MLP neurons of a small language model. Each row is named by its layer, matrix (gate and up: input weights) and neuron, and shows model dimensions 144-335. Each number is 500 + 50 x the weight over its row's rms, rounded and kept within 0 to 999. Numbers have three digits each. A neuron's up and down rows have the sign that makes its largest values positive.
After each neuron's rows, "fires after" lists the tokens most often just before its 100 highest values on Wikipedia text that the model never trained on.

L5.gate643:495437414518567424525407520535594516522542527530451469533452520516545563510526528514413454401502482562552413412462500512566510538531448500564513466414443613491464481440493466526438546544549463506545486541504523554452422562567512410530555415428488457470430450501447514558541499490544501472485615527465480436544493539519448506512493440473480522490503507466481496572536432472523601539514528504529415461544520532521426611571500560584531474522517483505561442457510509534604530629547571483566545405523529519492519635639496520506505388471489496486443492439533386480410397584489519525
L5.up643:654576430442418391474499431405491440440561376493493504481482513507520501393495516494421516515455502512554449489483457571445518532445445534537518441478420562475395457542551461511512558517465469388495458565472462361564426512576531481537441402506476462525561491587539393490474370487472457530575476630557498437516504559470413503532466542407461431450522555380429519476490462446517530493539412481509526472521578425461581592528485494499473556492492453470517479493461450481475510440439515481507431500461518555579505499501483471592544545456428474524525582456542517443414481481582507510
fires after: " in", " the", " |", " (in", " US"

L6.gate1022:381455541470479512453450537517491506503461504489593536497444435432450478521437529435447585547505511532459496583438518418514539389555432460535507452543541472491511468519502488432554411509500504449430441503556473550447451469522522531498433495661497515440497491386538502551538512540491458559599460516597512479559507520511570542445518481517512548546574493500550564583538482505527427518534505482500534508465479506479373518467494413519541499482489572430495543459517604458450498423460602479483490422510472532382531545431493429550526523496477516401592431531524450564538511425499408425
L6.up1022:421540540486516566459537549472430497523568483514436413482452546478478554551442506429598553512501487440429510495594561502493421566495574496463521530423461620444527519489565476461517536541460565478448384572422465559519479509531489546519491550420462508476444495447604609539451458491410460543577467548537479534605557565469434509494471460386527572499486534474538483464556581482495479466534488484463470507474447504444527516587587365525461484548548500539560549478541503411442554498489523476392518458575444554464476540473517456453521447465454486463522428458487527551579526442465475548
fires after: "\n", "-"

L5.gate734:591423519503475341470440448543441425486486467597518507486507425452541482510499480596501483498509551539506519488515479441460394444529543528404536452514437518594404522440521554465473521446539455593506505536574511485592509438487541425588547446486617418509474528494567437481502493565443468461520422414543526480546441565544467509490492437585464541489448487403688584506526509446407528438493465516531631537492569439450467428515465496470517469468398548529526497534510487581569538541450427470493458459506533530517652446505561487546530520506487465452581591616458415478529462576469507489
L5.up734:452516498464544512500495504433515533502396617467528486496429536437538549443465577484452547484452490559413446449462391511460533556442551530515530487541456483512570451424457521469613541485483474435424500457468482466516511487429553512499518510468461434491533535390531563481510483448507563576517523509405460539556519533412565558504433588566470452511489504529394489495452510467445458487512572528453565475604440513554492518562505436438402565531431489494452414479428517535469476596536590491497453481542474517504485498540511530442572436517495437475506557597442480506475475484386600468
fires after: " the"

L5.gate984:487487508448553497480511456504456530555474530466561595474491467452516523579470508537437513492433486517504488526483555489549471385454508443435499515512429475530486442522406418448560572447491449476610581482581490466500607492523461524481472493418544523531429491547488452462505515438521423659518452482520484461427412476512457486456524495582557547494479528500593467445524507596481424426430509527572515548616428479451426437447480490509466565517525519479392535633405514607488515576365558558523531467463514545537540467545503467423549495472448539515551513442481455471516411392455652542
L5.up984:513386549548499407491545491503571467481466481505537415545523450449607478588518456496464558562490463474438481480536604436468495488459446583553526433470481474583528460504580558457517556448464430543520523487491391507530505596533397457478501463432576438505498549451504559576446581555476525449516459427531521485495562549489513466470524468561529626464515471547532565439508433415554505459397464472567576532550517511560470590498497473581529480452423509490478500429538583520521471527526482531530495463530498528466531519524479548441470499451452519455611537499446498526422543463520470492
fires after: " the"

L5.gate590:558429489491548507571554559505476467460483529500463549476441538505587511471477510512530574446506419504446486476405449468531504460433574558474534498582484432462571483526548519526514512505468474499536520554557539484473494507534519490480466481533480446406570503495537440604500443479407506492470518479558462517477486528422428443585473437593468585499502511497454512522487559497456439498530471514538531482545505465406504521481531466552535466527486481483477482470480468553519391561492512387533470539447482529475382554471516539470512624510680481584466467530536496460442443494422550515
L5.up590:515559549455509581510500438470462459443533518357525554458490488456472522503445500534599501499527448429413425458404535506625465476503484625596558422526445579430547493503516513534466558519486475602566598474492426547457492480496545572543575449454492438507571583489548434522495489458504550439553463543443466490558454517571557505515486525581504594382510527456476537422499566490492512513519547597512525541535504491551409506452540442547461488579427509524503523460588493481547465547557453560530479514584566561502430451451566544449591468496593447492485523508496448497493494367444508504
fires after: " the", " early", " late"

L6.gate915:460484423521479506520472527524553484524420468522455448497504516484506490459539439483539507409528550596467428570483431565502582517531459376589498481532504490487531561556522462438479471491461571482506476455484584488549458480531563528521507511501476484562593412585501549473432537441508522485571394508600559462441550566420476511496434559511475453546545522483490566555475482491574503497452436534506575472441528528484517580450528562570508515467511475507596502588466432532542481533502503428527462537467482625567456489491510472545397512540616492493493486667527417507439343482473579537
L6.up915:555419484438469393453500479542505552472476560518409465530463483531485522516444599473566561479551482566527515537566523478580570510450591422500521512516549495490466546455532513573492552567503581456397479530517516476444514428502591542494549522515447548530465482522497500485450602565495540450545353521492466463535451416435453587575464488451520463533513507453500501508553507458481517541557452491520489458516403536443533573452534505541378529605483536473500497589486514507506493560446492544501549489538504607538530505470516512547487507391472557466444428557428421504519557421462462408
fires after: "\n"

L5.gate462:508510533413541418444546486532471472463482593646345471456596465495499577535504498483541451599539445525426502478464478454541446472578441507436435579542463466514508495484508502470559478417459493446481487460501480492539478470505500543528510461528542435449471552577502508473538467487489496478368519450475506448541477513536485494537566443436504511519443537527512465443483492565575454454522555473501603528555506409444485433601505492632543560487489538438463480495568488520524431550446484523486457564491488488539560603458468459538544529414574507507551432458474474486552517434452442474
L5.up462:485528497559483522449461413512427517486598564463414461390545522506452521522550555508456546515429523524477531522507511432495481543552503513465447431558557492440547468548450483432541505493517559510469461520540442326512486485484565511459412517437561475495606592531492448558437567504505470484506510515525552556535552505496542484418485467463528544401466551544507511594552523506533616492459404566566488480434405470519573485587462488532474519532530505509461469608458469468477481538469557534469480474586595536491560491566494493479581498494615500433605549492475373586481509495462645506
fires after: " the", " an"

L5.gate953:487437510451534509521446419557544509528483543510526450498567522426528441409587527517427457471481538584427461576502575527516549529508558429548548556493409442428470539492486550482455602584443533505574545520561442562484437493493452534537470465546517455477549513443540514472435525526488479427536606529497515474486474462558500535530444482462551459524452530343523481467459503529557505355495538555468552507490590428497497526463473556463410586455488496448459484601572520485450549494483472583573483557527468476517479535537417629510508448483498490467503570494555587542532456495472568439
L5.up953:492541506460555477519526516497492541494426537385610477462443467444475435458551496523418473540481428523456470559540443446392501558534500516480480396483507478455491510481463459457451457415498516557463451557551571399433440493441512458550554534544560479482480491482543475400466449440556523539575546469431500478440527471445474552604555475545526426477476437535580543526490419435489530545507453415513550448530453438454567559458484482513577511481489514531467496491498584440615476512504499533536516586432457452467486478475476555425431462560408518485546538504488411506435415557513529523
fires after: " and", " the", " he"

L5.gate629:503497498424478474466555486471500630553533527498464537456468559513454631481512421444505536411532564534432521441515457585548597592507526524534532439535591588505480510454518433462536505523447646499440505511548477485521437409467416567543390512422500516450512557424526466410473477471493510478509518520526493507503509611493494518490422492603495517493458551625541493521448497394468473544463527496535525473448537479495496481586431486544564463526468480532499472417447490513510432543511616517504420547472606427467574527505587521542540582490464492462457432590550582481572504528570505527
L5.up629:468479539495422535460416500480469549497595525527422548516437538448470502459585518509510404517513548543505559520530483506485473463521467438519639492550479510546573400486520435475554482511460451540497456456472470528493460442444522485443404481522505440535510522479531426557575467583449558566519531494477495509499515705431491522483547496413554541513490476493507628521571464463429568455576492492448553427511559545470471574498558444498534464566545443519486377495444570474472512505466506539520355497604449469450469521499506466514454540511418579495476496524582513424481516520550396423
fires after: "\n"

L6.gate27:487505570613431491461537504483489573474436521616492597501518461522450507532527518446524520421521568407553577530626546531628449498407586463535581488586461482509571543463491578389367561488507458507452553426493519504578499465509469568527540470518522575478493468498521564461464473495457460403546460473507527475513474411532441432546518494535508478455436511501558498469473581527568507572433572411484493493514505517494522451520559531551493411513512492517535473540519439500491526417565595561464533454425509530521531508524501501374500513485474452631408499478497463599465501452494472469
L6.up27:449538515492467445466615609529503412388492559564543490454487530522548452606591457395442417485551542408557449526450435509563529432408427528521575485588489471477559406461488507551411519450485465479507516523427485432481556445486574475507471521538559492494438453452424468472595466493510585460501522465519557490432413593475573479538434562435523538611443542562535500432505521537475503474454524454470534448470478519463473522526457572519481541505580485469457482453420552477428518467514506557514458497448451460511458479455510425563480418572612505531417500491554519592461428468577581546
fires after: " |"

L5.gate49:473452564476460580512500480487424496561419517480520501374496510547450478561511460549399532571489460472451494510502511532482508475488645532468493620509553439517511532523496545467600458499472505493458524469518506420493547505458510476536477568529503513461546496440393519408546450503591426575601489513555532471522534480444487531550473437443514487507481469495444574551467485524496567562402561410572546489471425508505535525545447480377473582564473495518394557524523408501638378544534467526506507522576463472554523382470473605441568540568507403589465454456472485617522493435543512471
L5.up49:562477539487471437464533475429485592497483463413477562448522546515546523511490491552454488464542503482575511476545445468421466578582504603559476553465521413538461545432425575561544543433517603492531543475520547533483481539359516519459470513451470537559531514519501507479517494490533471523477471436495491445477420482584506464487519481512465481486441490483524435454479489484486468451450528552542436613503470553490463522520446388506490535479499541431484490500483459403407350504455507498507524508489534481594394590469533572513548492479493441551512513469566488404548462516513448489
fires after: " |", " 9"

L6.gate110:590397534455597483572490506574466419512455520459593547466451380443513472501450474533566419499522568448406497473552482506526536535484528494539486428501420438532502505501464602496424507577482456466471518525589509582557545466665486481471432529574546477501501480437491403488486532429430471414480552533483497547432448433523494592472430630484459497501537503513462530500457670491486478407469442512464481519487562499518547560478510397409555478485465483554563463569547485450532440481544538487426460490483526547517478569451491544483590583517528513616511494479504458508444555594468600531
L6.up110:494472483477539436490548462553548472511482482502557436397483516454466497500525399502490447452532568517450543505558499513446529549460538451524458615569514454471567509576527548487488446417452516511543352454541456431506455455427446490524436481507444561542609566540478480427486534460539523520500541479534470511563424538399529545447517536504546499465404531469480560557547471554413471520441494491524475507494470568385507452594418466513502496504506542525614476518502510514417523485392580538479502428466479531444520506553495556439448485437473530535525373508517518502519494577522546493
fires after: " |", "|", "al", " formal"

L5.gate78:466478427484500567496492481509513507599473548413466485580493497529428482521497511583553387413572487437449515472415458552565404461416576494462546509579479524435425520411494469488514486617530399500564533486458474439490475492503531424486496474518433462426452546569477529503535545541587411455483543600522555473498492428488536473526597549471574437514431578500446557488500449499386374526441593475424511523506447532461553512520460450481579540493468490443564553496560450481571571484468525486470550509476572421437558472492421582477608447522545469572501552557456577592474453514475453483
L5.up78:500452513470479400506457398468532507642511455435406566519583545444491530395499507485534508409496425539462493499558415512516484481490483599418599436485546524426433521576593452508478457571555544435534428563483459428566561541401495486535505452464475534485467536541556462540499558543447468410446522521480489411559518524581553575506506521526453495546472507393492519514559519466419568438379571530443469513471416493474548542401492491525578544466561416501512592514549577518429400503535498472580591480450488424454517459546528545573529483482467429600504533365444394473562508503558541592
fires after: " |", " Candidate", " L"

L5.gate21:534504619452561503548530521429515469530439489508417555486435488435474489474524535475456557448547383490475551408401518545443503514525520489498527535546534570531522479547591586533415441507507491476388524460615493548453497590534486470491486528595535446480516472510504490472549355493561394469465506519481559471546516489527410496464475482468566534501564480520547447461498507474542555563478499475499481477509504440495506495524570517445549588503547450494476479481493423404547457459495497464408469563480498457474466482503476555466446504548521434542517394505548504585525515496551454440
L5.up21:444389409546515488605520369528450554334496550555507539523467568463494441520435438477507492427449497605412550543417463547492462462534491568400510545491615590513397494510517430504508480452477507544462568471514507490491511556551431454480499492551534516498550534608522480560507366452525497524479535484444555517462446550494612475495492544509508505558499614490515496483496387544503505512513478396427511527494489502502515471447591441481534577491474557524598566510439564534578506541476504495517515564544414459530512518499545557540551443546568532521554506555529454487359511408464401473
fires after: "|", " |"

L6.gate1017:427453456486515571453497502468474419449481536483551578588406447515528455498536505391432496422543491448457476499523500460509508480417485409504537489496431467510413462502519533558610481571522425505539583482503490550554535522595469553465511536434475496556487469462519447547591478363437513522512433505418527514467468541369493609540536585438496552522551506457534590518465537589501443556446536527564539487526498528528510480564417465499548426455470595509446458557486484516488500499554477589395477446481467535583521532584510436487495559556500463657465450411484431500529534530585520540
L6.up1017:528521495574473483526609512494499494498452473498585524464419539450573478442455580535424521546585483514519505561473559469520523477503453371487480485499536496510589534489469550481478499504529482477503521537486534557481504545556502547494459615516465523460523489518573490549513455539593524461498501511524498481518487470511537356573579489565580520542461576559569527481495582526451552468580540490567557392538391471522563513552462541505599517507507467450536481519490525564519400536386473466413497591477458486540527472546520563584539560563518408567472476399616606471467412460491512501
fires after: " |", " .2"